Weights of a small GPT-style language model, trained from scratch on English Wikipedia: MLP 384 SwiGLU, no biases in attention or MLP.
MLP neurons of a small language model. Each row is named by its layer, matrix (gate and up: input weights) and neuron, and shows model dimensions 16-143. Each number is 128 + 32 x the weight over its row's rms, rounded and kept within 0 to 255. Numbers have three digits each. A neuron's up and down rows have the sign that makes its largest values positive.
After each neuron's rows, "fires on" lists the tokens most often at its 100 highest values on Wikipedia text that the model never trained on.

L4.gate340:112102140138118119167129161176144157170194106158168123117118143126211135165120126128164087119163154161063126090167102108158159056116138153132116171096112123141094086095185182177154094102095097127153111117119107180105144119133111146148055145158087113113160116115124073111146146124144152210106156116146077136136154176126165140120152178079110075109110095138089157088136118140145100081116
L4.up340:115085189168122136162177117146141175167135111159110145092125158179187146139165177092110112160109201143175111097154082095101122097126131142124124132119119188180118164087136151132114145159177101110155087114163093093124080147146119181188102089124113102115171165143151173127117110161148123180117168149157079124132075159141084121088137184090198087162104082113129151132097196164078146067158
fires on: " ", " (", "1", "2"

L3.gate2:074100088221159140117134115141174090173133132150131141138107076074123136191147158151100135139174133164156131051138117161126155132179165138142184148142120118142059131102125127167198121134161123087080102131098116101177160165131173126146156152162055164108118111130164074095158137125094120178128179153143139129130207098162133104098139090105116115141086118111131141116125056146132146131148
L3.up2:081078160192180089092180098018036131179119113183134137136153082122158126085133167130141142157133136067173153098100106169116098130142128172182131101131138128094150104117116090069134101105078130095144159186159169114204146144130139127139113153148140178119127145125157128144078115090104124084111128171114168097097114162079045098115141136195112141181203189139160154120119166140141167125095
fires on: " Bar", " Fer", " sold", " Dur", "ñ", " spent"

L4.gate310:104099186104132111163131097124129121163144158138178182144196150145109111116151088091155081117167162156106119099141123115194122126137068131185139077129168104131096161109161112144128062082134104150083139194151153153146153137115175137113143080060051129174167087116118107113180114104125099099114142203138190160144141111067091153056117129091140114132132107103148103181123116195140095111193
L4.up310:115080232130119132219178122156071128130129106161177219098138130136164134133118133082101121119135166174188122081166146162146061150120141154166079162147146153116127144099123097081102121124160126190150108170125134163161124096121129125180110076136147061162124107135101170132138087172166140156150152127190131123099165148089094134078153133105155110092105122134130148142173127175138142112139
fires on: "=", "6", "5", " years", "9"

L4.gate245:082151198105104133158116137057084089162151139118070143060082132094110155101177134096193133152079179086105134097113126176144138192086147125123076143106089170098132173087156114141129100073121109151116120171147134092188136129136123145139088100071090171132109050106152150132189147107094113165082140152091164110087112103135118080135037118150176130168074067132167132067126136101128161072101
L4.up245:142098173155223178144125122119109133119157158091098093181102170161097156121138125218163156124151109100155176102056081108118117137133138103147079163156140102133125130098128117094123119099152121127136131147068132091143151067151093131136135118131141147092155117151157190192120081100072148060195118086115132112120118065113115139127123195095115132115110111132158140136089134135122161167172
fires on: " born", "=", " Votes", "Early", " injury"

L4.gate356:062130106098120130107147127180126092138158136173147170136137126105166140160120123137128047134120172152119100128174120156158112120133087164114124100125100138115130174104154141166164148133110133121092108168169073181132139121142151113144085046136116093157159122099139127060148143165115118154098125168212137166108121159091164049097111122109188045105023136109126082119144129162127076051139
L4.up356:086098078080119101116159096181139109132133162210124176151173109122184166103141147099139085133123184131127103122128096120137124108099103163068120107176126159104131171109142116157201121129107128123107119169181091169136128106166142114155061087155132092153136152133159160076112132201148131127098122148208147137107102204085166082097130133132161028118069128101148135142132153125137097076145
fires on: ",", "9", ":", " =", " are"

L4.gate50:057105088139119167059078157146173182168146115155186140172102113146192136133111070165154076109109168137118149120125118108127130113101141073104148065143122099115130153104145122102139116145132110109115156165123161189135163189170134148084125129152137161159106131104140115053142119136161108223066118159120123188154108153130154101055079163085147095174112161123146115153155068112106126082122
L4.up50:129044081118090111124113143168124158080110131123153164135072122211134117157161147202106117103145148139093122108210095107139142151075152081106104089152117098128143133096184128168145142157161119146132200161070152120131159177150122140105136123177189223122131119131100165060124074196172142133105125134168107161120154161088157134113062163132122080115125128116090093128151070046063140167170
fires on: ",", "."

L4.gate191:154154142168109146117181155139124131149176146154131183157193165101136126148134090133102103140062139138123122137168130149131108096112068151169107088134150120100087121099127139158145096144115166143049111098109090169181178120117135121138105120073040081146123133106143130153141082144113083096147111108146171109164110122110122094103189110100184098153067122116125081113153091128123117101073
L4.up191:129132124153153137151166108120083172189167165158094188092192147145108170107159146118160131136017099132122117136076121139147159127097097159130120120124111094080102085100128128207155108123089155129071116110122104162193124119094143131148114156115106095141104147141155162139124078152148138072161093116153155081139105155157123135139233115135143094155186121145099077112166163088082140155122
fires on: "===", "==", "===="

L3.gate288:150114113132051169109159163168134136085083077154160183117101098122154128091164104084081096160118161167183126164147157104120137114140122124161151091185100076159125080185120186134100182123108076106133127110127146135091100091107176155151097068164113186178168102116092129090061123136142080095112078107166113171149174172084106123134142143123170086159113113110127119150110128107061150129107
L3.up288:210159100146148170135115107144141138108087130110104145124106208173132084133162139097111159135108150199154122133108140100095174142152144110163136094191129076159106103213102119141038097134116082091137164066095137111127110093131127126106165125095099186119183158138117135123110144145127075077108131134101074158085159140104111186128139166115139132186163079163110133152087148133084152110141
fires on: "\""

L4.gate197:100106167145193120164130101102089168119157144149157162084134103136085057119106099108119119110118126174100135132174090118121136119183094166184116074100114150072102141118158165101106101156070125157105167136162106144164164108137106132149165142130104097115144127127203125191140129137114110098143171108102211133117122058149068169093158124197108133103152103174150069132112119164093040154111
L4.up197:108076126125130135206103118128114095154082126151142142090215111143122099120134123057122142156125161105146079071097079145080089162135107135143099101139106107144096173149093102112147109109055130145081114164168152128187136121173144117131167123162098100094113156157141163164099130152102108100113180171154209142057130058180062161120138135158103141060165143140158117096076103121120102148103
fires on: "7", "9", "6", "8", "us", " such"

L4.gate234:128065142148176157136123147165056111122093037147149138199161144107125118148141099137147136141105130074102098110177139181065117086112123090149064109117109160132165121132085116141138109143153159105064119095140103130142192195162078174108119135096110135084149179146148114144098157112112095077179168092144148069134127116162122165073172151116128118148090125110105076140113142121133092126091
L4.up234:092128043159133089121147106178113127078131117090144149142143119134149145106177079178145146183177063063159131152082127120110131104072115152064100121092128090088173112144104111091169167129096103079110067104136136105101127133140145112098138142139110179118088130139108171140133085133082113154153110122136055174131174170134127107155156172079161138181188126125144128085125134094179128170053
fires on: "==", " ===", " =="

L4.gate249:125097092144148095133139122135057089174143061095108133125128094129123091098114125082181159166153113146086123095140163172150076170137091136147137168087112160132129131119142112077140217138060160125125072060170150087133111121105191177122105131138095109175118093108164111115120095054139113143151194161142186117112158081123184121123094122157091081078111157124126105119110095134157083150105
L4.up249:131082188180161122121141158103155149105106212182092080159125117099179180185101157154145106112115124105138180090127132117162186108121137192084129146157129115128155082065183147172106138063153089158148154147191125163092131121183143131124152120196139111130115166106173153113167171124099155112145184132148124145162106154113114137134160138093071135143088105134091203131130128169133136127172
fires on: ":", "\n"

L4.gate331:120177153159187165144119136155184124119122083122165086173144117107182131151124161191116096144127173125145109136146072138140116122188115150129093101176158110174141109171101160144142225138072118125140086105131085044106133129107128132165117117146077228062155144109118109164149144085118097026155129127119107159128183158097097140159136182124105092178131156082153101182100096124165178070126
L4.up331:149111151110139178156175175140197155072122157160114170197167114143205111166114164076117088151090170157134163168128121126170142123146112094124100077132107097164101126112198121136128093144110111151109089122110099096134091105114117141115125141073103150107170133134088118109144070136164050115087092113096089168104188147096136091145121141114125131122107149199172127142085146135139186103060
fires on: "\"", ")"

L4.gate175:164086165114088099158149156149103050137109086121140122150134134131087118101140056044132106174142154129110143073114145134139097124079129150094127145121120127083123139124096104154173109097179101155171110172185166099149100114111137160123123109131111049167129131114165178152113230141135071145079126118112162099123040114139125125126124147175133140117116127123085115109122127112133117084164
L4.up175:202115195164156141192126104126113109119112116097108074172120075142106146068147078123112105178092148161171126090099160083140155098132120150132148137127127114113092137112188083092049106107151095155151081143118211081191098127108146162132108109120162112161081109137180123139132176121124125104060097173109167031141083095131113147086061162124175159128150115127140104143093071069157161113131
fires on: " =", " UTC", " Votes", " ft", " history", "km"

L4.gate37:135129152098151126144119087189180204119179152174147116143122111092148130158082174149108095139162150139105104114153157117135160081142124161083128093123092091179121113103174225185166140164142096144098062151126115114115123126137127131109146123181108181119105099087169072080160197154141141176110146120167108181177156090143124086121172171161165139111085135098102113106138124205156151128097
L4.up37:134113137152180068099111125157123181102182131115101114184181132125183112091192099117162120158128088075100132109137162146140186112134099160104110087097113134118084103101136134141091079179077091106126096119131095129126182109102131102134093154112111141160111137121124077121139151117132120105138139194122117156165156127029113102072154121147145086089120155069116145156110137176199145128055
fires on: "\n"

L4.gate70:081135165143091080144160112142113113096144199140122151232101110138152174114111133152141126106148083134110142145184125114194093156177107155139165128105096132170115110134202152126103151136167111129180160173087149187114089106078127155144156096173159135101192116102132134111130135141158124113083046154105110112182158180079145109105141178180188160144148150132121124126155188141140176105047
L4.up70:132155207173122153151063088144150135143101156121141109101100174124097144127168122135119113120122081121172107090122145149157115193204119149137089094081093124184122148135201165130104121148120171114176150140109165087080121134089096142120181175104157080066195166139050166068149094143140114132148103146093108112193162086166140118128167145158107149134150096136179131137141154135089147116125
fires on: "8", " life", "6"

L3.gate87:131144099092101090144174120149149067139135171155091186131158161143154134167156148102111117102185108059120133149095094108104153110132145112131146105118071090138058136164136106170129156162095096177086126163101119204128098156138111141078114128151152174116109115130129145104101065135116139164099120120148102175108107175142114090189064141110146172084132124112125135112098116076141113115050
L3.up87:188100116099119123172093117160126079139150099145097160146117110085152124131146155082102145151085119211119141129126130140159165168064149139152134129134123123107109191175175108102082127132115109109134155147124170117092104131081113138147127116092116152183152143124053117132203140098123180120107124142078050146201119176139115107054092070107111110080108106091197132144085130121141156126114
fires on: "\n", "0", "8", "7", "5", "1"

L3.gate325:148147183131177157151117113130124135078149102131098161140149097129186139106176110114127089176145155138116109158130166085118120085156106142165100091109125140082120096177163075097076097158124150167095113170146085167110195119078093116142104100128049142120152160126084176133133144132121110121066083118146106139124096136093096091110148103096204095166088103130154054176094124152107116122098
L3.up325:088123138164173182175156186134104151195157154143118169156151131138137166139136092126110135150051079130155192139130162175167093132172172142147095118103099143090150141065176086097184154114132146168079098119099093108114171158137130115077128184117109139109180110121122132131115139138075115148129083173143112144154145124135141106131192126067160114153099123122097119170123126108150125158061
fires on: "===", "==", "===="

L4.gate372:080129170147069154141093127077031095154151079120158174109115125106110114140103134060131099076168143104143135103105160150113058172131081132130077133161066147106107114097102099080188173075127077128071111185120148110157089146140129138106141119101074086119173076120149146185115137117115090169155064139128166113078159100130103100129104112163175145143073168151155068082123176126132147102076
L4.up372:154135159134124161118106134058070151179126112105107121114083146112069070115137174076133125149135115147130106099125137078116112196157111113093083104191098164078136088123100113102127155108085041087091153175121149086199101107201120134122144158079091128099158127156118191144138153144123095137169108106058162142065141074120051158138074078115123122141101070155155100120132195107142174132174
fires on: " code", " Votes", " area", " age", " UTC", "="

L4.gate344:125137110129156112138123152209154128120132082095121161168159129084147142154107143122117118194226162203119126087127161089132161124131086087109090162158123156175129174148107168097123179089162152140116095155151098169155080133093136179124132192114112064091128141114142122161144183118138134168095158135145127163082081133100142125157074074145113110080107142110141112176096137103091107075140
L4.up344:103157108136237105113097169130091094097148169148074134146146177116130087127164114076106151136149130156114091139076187107101189153107069124150097151122177165113086121082075162117116104106109171104160150079184108184090145100151123120094129128139168112169137122155113141132111135075108140107152159168120182112152092108121129114172206089141119118110139120049151111127156122168113108175108
fires on: "–", " con", " star", "fa", " Mu", "bra"

L4.gate173:121052152035089167091036213184152093169157053095141145141100161143120073174113129099073123178047161176111094107140131160121156100127132110165140113130152117112098170110073166113153120150102176108136152153158121172137178105160113172105110134124128130117164142093094125125134180106160068122136160166163119098105104106150123112091121104153148114078106123114124130132104132094083136100143
L4.up173:102082164026112146113072175174131083134152055089126190114135193167134059148093125129093142145091172174093087140108107148078163134127149079155151121114151140111153188123097079174107097194069143095141151160153097148153126135174121153129134097114134135139168170123115134118102145105151111091165174167179122089082072093138129116104133107148163135113114067144111086107159176129102117096197
fires on: ",", "),"

L4.gate89:093080132046114125151136140154123121181106177179186133128181161135105094158153095121080094128028191149161120096151156128133139149162126156169119137168117119118153147070114104121115109142125190140121153156118135140184158129067094162160130082110168109161131150117098124091116111134098143114091091209180178117179144119102068109146076130156191139119100150075155126166155115085079101091150
L4.up89:105101101058116068129103100151138120167113138170111070092135202140127100179150151148143109141080137118196138059153162130149105164145159161121127132136147111156082163102123138117110120160128198120158172154129087107181170146059116140189154140162157100142162163125066113086104172097090151129096127164141172093144155118104065141119105112130150117144082102094160147181123129153082091099128
fires on: "6", "9", "4", "7", "3", "5"

L4.gate33:119119109097035105087106172113097069152167148161151157068191168106101092158075111140106091198091151123140101118186148106123147154153123147135137128053074101088141088119120165121149121135122150107122178154083120116147161222123111203127159078166111065131098145086124118094111158124181121137119109104123108131148077102115087048099135078101159144133112118159167085117115114136131081159123
L4.up33:159093114059045071091098138146081102166140136171120156058199150128129084141107152094164127190093122123127088131161126089113156161124142130101132145036120146070142096144128142147137103147125139083149189171122105131174159176071081171139179121173097076109109184135067140067061133164174162114125128150158104117128127136093129074076158079115189126114106082097151102133124164128137116153146
fires on: "1", "2", "9", " |", "8", " The"

L4.gate126:136155111083123203142100170148218132113125217137096166140151119097192116128120153140116113089150205145057098165105148165138132093162113095159121164180088066131141145114139194147101114150125130196127164147126107153125107149084135128140056097147131147105138082090118100102111133129153150148077122098168093125155135137114175141120127104116161158126088155145121106132156111176194166126149
L4.up126:127145109150109185138106125134148156108086195105126181120119150121085157117154211121085130094151176168021158145173117120103225095112146079137105105190076149152118099087134183123107043136129094171116140151093083145105120126125133141140131106146142147107130123134115110118137073177122120174135148128126093150104105141113149136159123104196124189081160105131141136106127087140176151200121
fires on: ",", "born", "–"

L3.gate204:082124022120077156120143169125161127129105089143118130149170121111141126144146112140108111109123131152106127142134177131153147137173145102122174176134130127075081123151141116152160084150180174135128128098101089195164164068070134141152059083113074143129108112062123076080134171038155121142090122112127161119149117100129166103096195116115154127111107182084063119128127115135114139116105
L3.up204:115099076145148106157081101132147191111143109093082122120144173138064136091127143163159172074116135110073178068092131091103085148103107107151151179145113097159074151129102120166144134152155104129119112111122114222101076064118106095097085134085102143109131143128196113156115163069174128133120100135100211078134075121152098151134118181102114160164111102127160120115121201113162173141128
fires on: " Pop", "%", " take", " takes", " because", " describ"

L4.gate21:097105194145137155143126176111141145154167134170165145129144137132123089150081080126134111044133177189102181159180138118160175171158111130233152108118108125130091090124143210099156082034142115120082130170124123166086151117085169115108121100106128092173158123128104082100122129143149149142104134123146133133120164136138178113113154160130133127078108124114090141121159115178101099115113
L4.up21:107024139142156103175140122133137132160113140171126194146162148171159134099080112115114141132152188161112159155143094098144152149089166133182085157121136163146114133137145130131163083061139128129112135197178121168096110118141142156097102092132166141142141140169132105150083094205115187172082147148192108127092118154116091106172192151132157092097121121104115222093175127153129106166093
fires on: " (", " ", " \""

L4.gate371:153114115150185140131205103150128132090139192119171109176163093141120164145136100187102129165128149094119134135131092166167141076144105147177116060103113163144129067126184109118077091076121095144085148118100154113124125164077189111114125097139107148073122129136142142134149163105103132114105094129165061128175182115101121109056168186122128115120059152192128101095099173212140118094111
L4.up371:125126165143230126141066162146133119124137135119137082100153171108109119196148130150119165110116144137082133162153096139165130209129134107144138166048169132171151096147079189114114118071125127155127125074137123081066126120159075141126143163108144168097117153133157092173150115066081129127149173133108123094103212113189120086140146114101072127112121140162179130137145089162158162107134
fires on: "-", " Inter", " ", "/", " Result", " Pur"

L4.gate282:147100161097107109158136152148110105126152093129133178161180153147079135159107121134157147143102099116116083190180165120113117165170130136131124119149107124101167117116167093152148115086158110168095162183106122130099164124055094148111124127160097119077201093117084175126130162131095119104110075137130163114060111101096095118102110101074216140139089084118139107107083177172125091126120
L4.up282:154124180120178120171136147149111098078114135063132160166114124133141160121130103105140165126102086108146125159123124126116097104161144130113126123163132135100152138128186098133092063089153100148124165202074141142064159107088116141069106114123127125049105077155077134115098170159077136115183128144128165145067151129192188190125098144099167140151113062172112108074138154139173161121104
fires on: "==", "1", "2", "===", "0", "9"

L4.gate296:141150106180113127122107144120122080115081108109198177173205087119152116149095037141169096131157110092112108110170095092119100123139111117114233120107081111092177096106149107128132088154090129121172199165140137108141134135137154158133125083085080088089111114111098137133117160103141134160099118146124177125146124144128093073074124149107139144099125107145137124141172145149167062121078
L4.up296:146154097152130092109172151157088061126127144121138125156155088110144139146146133143126137201156127141185161099140126149134125138115140133087135107088064133088127099150135079136116204095053064102158161097127146072172124123067047138165183093098131121123153142143099179193078167103143116074155143146140158136159130153085093105101100169121116109167104152133094059114134136094163104160142
fires on: " for", " two", " three", " His"

L3.gate253:168115125093109115109114142172113172158142142107101177143136133119159161136103078102082105188144141124134107124176136122129147109158134097157101104142068148125107123141123111122089097106081147179111136177112130177146142195044131094083120125151042104140150125109133151103142152115135125157082094152095117126156071124101134066109125119094158081136073084068161049147104123125168149118101
L3.up253:138088164153174140172095155145105131161148116123092198144225112141190163165112090125127137129136143134133155152168107139100088132157167060116063143123082169067196131088198077083118131117165119134138086162138124196130147106124114155124113134114156124151178138148097132100093127183074128126147082123140117159138109160134165122130138116113208117170092095114131061152058110111131085178089
fires on: "=="

L4.gate48:136119166141148131162128127151157133112184113163141131139171090122147155127110169199175103158122118153093168083151100135180150102143132147119154058106136095152094079086159146154120146118097120160103081124098093119105175121117127255079089143187064138083120099081165050137147142097160127215136151100179101148157146128081198096109120156127161122115080162165137110143122140191170129089163
L4.up48:139140141163113122179152138163093088174160130161179164120213114111205189096134117162164135176101112090092142110099123143121110124118144146098129073118148133088131099056103080154130146118071130107042040112108125113128206073110099201121093108154121152135078123122169058166124133091170093198099162079147137152171100130096131096121164152091125122142065103149130095091125186165156134148133
fires on: "\n"

L4.gate281:111108098145045127087119081146159109124136180140127193156127128142132095081164120088155151123128148122080162089145117061114209121115167069130182069154097099103119085105105134119097106169141108159109165149134136157135155140110083170080133150117078145089134140127101065132112158163199099186078127142098136099073139116129147144094069126117121166091135135105131119134116131111140105143088
L4.up281:132160116068169136076111090115186107128170098152128145132139211089133174147087135085146114089135139111101067156152115154089114148163097125128146140091158111173090161129112122149121130199054112119133104089177089153101103090179116139131150099208130125153149160114169065070129142088143107135166173167105090135134148148117133175091180033147088092122120135129193131129147098149162102069185
fires on: ","

L3.gate45:134141077123117092137186118139139096114077177185099165085133100135134107159117144103163155099131127133120122115181107121123129148142097126098153146124135138139047116124158082109102136127122122095141144099132085127097113134139138211117146106176129172111123136127116093103156120120106128166190117174148157172131204160147101068128030118145119213147129154110124185133070102026097133119176
L3.up45:196107135165132125161128139162124163072139136144147127098109118122145153235108118160054161147103081086147096169162116142174115148147159141115185110161109171094166082119182128139109183128114159111067108126060123092126114141107120112147169109220194128108151123129154195111121134140139163191142107117110104124127147106108127137119166150075120085113064116093080132125141164155117143126065
fires on: ".", "9", ";", " |", ":"

L4.gate64:108129099102062154126088148176142139118150125121123180102173178136141114153056113098126098136166124119115150168148144124176158128104154086136130167174153135127115108150121138101136088074156130120154130084089144113132138182141153160138136080116107078126139136113113050106139163164172071200037164111137061112151109110180202105102138108071151126153114163096082165073147112104083093097125
L4.up64:105090144108061118153087101183094133143131093135098200115158176167074124097105122117109104121147155120090166145169105116118179151082167088146137138141149143095116095127119125135146139106143098110135142087090172144102099129139118184128126109095129085145121167169098092144120116197210050213117172083140069094090120111220183128139096139101120109136117112101101128069169190101071133132136
fires on: " ", ")", "\n", ";"

L3.gate96:163120121082077170146099165174132142203125121145102153130173109114150153080137119126067153124099181164116121121092157083126139114130122118160154081211114091132095133082121139136166101145154168191164117179146069199151134118111137127126052110156101112139143087150098121066129116138127110074095043165094140131123109121188166132157166122108197113089104129082127149115143106116136175135146
L3.up96:136104160128176155168036167132118090150114109148179136126065173093165164099125134076125141124108151182105130104106110119089034101159161070123129156156103136157092137118138159112067119172153129143127141174150167167086169088150059201109106143117121162157112126124088088131157107102098100141182134169113087146122066096176152137134104095093159115121119112107169086164127067171175100160173
fires on: ",", " ("

L3.gate304:113181105145173151137109124154131091148138110154100124142143099134173129166178106080146118145093132137149133159126137111099184104116104143165129092170148064118048108134114107100139138145122095110112077159152045137095154099118094103135042108104043196140194119127080082108116148121136087130141039143151151183139132134076095118147146111069149139139092134124103110166112148123154112140103
L3.up304:169159154105192255158146163149092107143131161171112142125142163156071102109137179108159162134141099156131167134115166081086110122152181126122140100157118119116117089131091130135135148123151151145122152146129106131127187105102142182142109141126021144107153141122102159157108125147116043109123070120091104115091140136168170103125199153087127125135048125149197116144103124123157142097091
fires on: "3", "4", "===", "==", "===="

L3.gate281:184173105087105167134174110140170128119145118166170092184159140160112101077141124075137110110146112115158111142178131111122106110209106113148155050143139128134121096114154092095148140131116094187086162143115121160110192141121135124136031160145115147151202132098127090157135158136143096111103081125103130171153117118136121148072184101122177118151137131082142113197127096164131084104098
L3.up281:172154070156162140203156080148131109112113109148136110161156160162095165148167191095123124127209114101125094104153112141113137143165149096122103116143089101144150067092122146111129137174040120145071137128085107149130089086105110151166099175162148161107160109139118112139113076136153099055170069077110135123120172124123115120080156176136155082120111127145149079156073162161169142153093
fires on: "\"", "9", "1", "6", "==="

L3.gate268:127143052133188145170132127143087083128136066151091111156135152111125101179177057115106123143110165136095135087151088183145147131091081166144080108126112106142138171148125152166118185161138095167110110091113111100116188146171109139100136076058099196130116157118152146102147114146092154102162167103128087130147202136160135159114050202061150109183091143111122091109105115144138146091192
L3.up268:166125065117147165134137094130082105149120097138074146131124144120102092147170086107102195137089119089106093120133068162091145119090109138139116148137114127101168137096098120161145182189146081167106160112118143095098184138116110116096115142098151176115104172174152175107084081140101147108205201073134076106166184137179109164120092187068122153173115097140098131130135166098138171120176
fires on: " ex", "hall", "ity", "ela", " describ"

L3.gate81:130136123111133125105128145163097132132138104170120109121183121102188116134137079178086095162148104163128101113161190104149142145173089121134147082119048132106126073124178085153105132165103092192170111111106133161107182135095101158100150106133096099061145126071099142179116151086093160124075089192141131143166117097071093047118158107090201131145093122083123102136168122141162080097099
L3.up81:129140187087150193170137089109137176044137142126076188128071114113150147124087105081107122182025117130128184158065124131139114059158155136106129130114122081102136104128222100107099073124166169184115122157107156151150127147084162106136073097126106109143129097114136156077102098156127109114112087120174065107125144136144121111075133133116180125210107105198161114121098147124099146126094
fires on: "==", "===", "===="

L3.gate73:065127150092141142093099215132097144175138153172186076145083106094121125149070139133160075136176129204146183127119122196150089174151106135122107120152094131121120157132189213128144163088117122126085198163171154179140092091143144114158089068115136125121134097087128180121161149097140063150124101111234138172118156127100146176095195155159165135116108128151126094120087153158092128112156
L3.up73:135157161114106090110114124108135078105111129117196099152112119093151116143132102230127126107136059151112109188181078164161143100161095078102106128107120129102167105195153141107139148141087141121103160128202146133146077146144087083148153149190165156064105119127108199069170147130159125155174141164143086125124162167079106148131138103144160106179194083094128103113158192198165169152134
fires on: "2", "4", "3", "8"

L4.gate106:152106133141134124144139093133174103108104179147162160147140076162187150116140110111122088088100158154118165130139099121177138142164130102160139104174113096167143124105157167130069141132103085148171070113078156144103077139052130147174099064144108160158186105127124121047133163129110120185132086123162117112184145141172176120063072149157139103147118170121105142083144088134138119050068
L4.up106:116063125167190108155144124157096180121092156138189113164168098148230143115112142114108115068148151124110131120102088147168143138111125144145106131173167142144154143126128148108126109143151097105146059098117150147111053152122140124135080083167148158151140099142121094116124104138128143166111119094150147120166130192142188143111135157145115070111127166102089196096180124124183164061082
fires on: " ", "2", ":", ",", "0"

L4.gate116:162147147138205181178125163144121115169156123124128155219153104139128155156172051154116123182090161190159144110136187152119097079138135162152089144124106136102090092105140108108185114139125141168077067152136129186127175119104139145074093166129078166096132114110086140157165161108070125103159087101169109130132125125128091075140200108098171110138043102112140081146097131118155119174068
L4.up116:143159171128169152143117100145143173059145130132077127108101131139188104096188146099101121171120147129118138174141181094127106098154170111106073093134097133090133087181174110108082105169116096188146130198161087107146165133063106072124154138115054111122163163124096169102083159169131116109098136128153119159078108107106114111121144125073154121175126113132189073156101130179099154107121
fires on: "==", "===", "===="

L4.gate60:107144127104120116056141145179155148085165117156174135131155083106180133099046131132156069137124170177091126128159144133138119119140144124149153132095123157146060097168154143167155121135074150115101143162149135192126147112092160081141117073143097121152144128091134071094191134112147117145101117176164142148149115118062128059071109071152178060105036145076103114135113122160125117104130
L4.up60:143089111082121085106148120180146155076141125162149153135167091156169159066087136094123126139146195159111152120122142128135136096094153116108166146123137218156100116185155136162146108159074159075147173164152139186124114086131146061176107087161122111176105142148153118105164128174177154138110133192162140093162097155075123087099126100163157013098086125066099134136120147089094161129126
fires on: ",", "\n", "---|---|---|---|"

L4.gate363:097063099148117150173129161175158123130118230172173110146128168183141160147089135148122124151158162165101157172138061106127126133135135111149106153172135146160142126138165102167082164115110133102115125159093090082168122136087161185124078126146122135116164140148159094104097085159127093111122122089182086180135104127125163144148163127121170113172156115084154117108084068113133107220066
L4.up363:110126098125139091142076150154119125130180139149055113047147099118134110088172063114075131097152227120118159097087118135143094072152081072151183103141162127085103140136061137147177111145175154122122139125129098151163125141163125135088122152046127114153163097130111082118129086124098134125135144099130146165139135116177131151095112135089041099160093141113096144122139080088122121156175
fires on: " ", " football", " Education"

L4.gate248:095114104117121220134123122084108121188136055133160145139149130048142107132131130152106139141141105138073134146139155179125108122122131161129084149115093052121105139074162163142166149083187082232080114103101116106085172114148144152102090110117118167115145098123125117140067115116066109110114118069133107125130120114137157117107099111130172138131090160135165077121098080138135099129141
L4.up248:087117115126239188124152124060074163172104106174100143130146158109120102132139143131098155175127104147089118149134141175129161099078136153075091168136096108098138060071159128159168159133153144185113108093129056088081127098145123118091100147123163193133118116122098110127039130131126154126170171092154085124095187132150113126165155145143124120112172172166159116114110156142108149179146
fires on: "===", "==", " company", " ===", "1"

L4.gate101:138139092136129074071157175117145087110111111090092149114155125113115154205129091127090172152178112107069089159176161143132138165165135102081143126117140133146135033190142118125135129079116136123104102174071041132114133202114121104085159126173110191144145097125061104138125121066120140093100170095146109166155076100146109097114129157108105126114148163128061156154137163133166082152105
L4.up101:107119118150149095115152114113130150084094108066155117132126119170149139124104137156108160107169088123156141145121145085086087142195163080071108173118151161134173148188083113141139142110138114082127124141085121101139102153098108106102162125158135158087128137136129150172095108140116130121135147069064097115161094122218134110168098135087108139144185095135149095130118104143155157122122
fires on: " ", "SP", " Mc", " pm"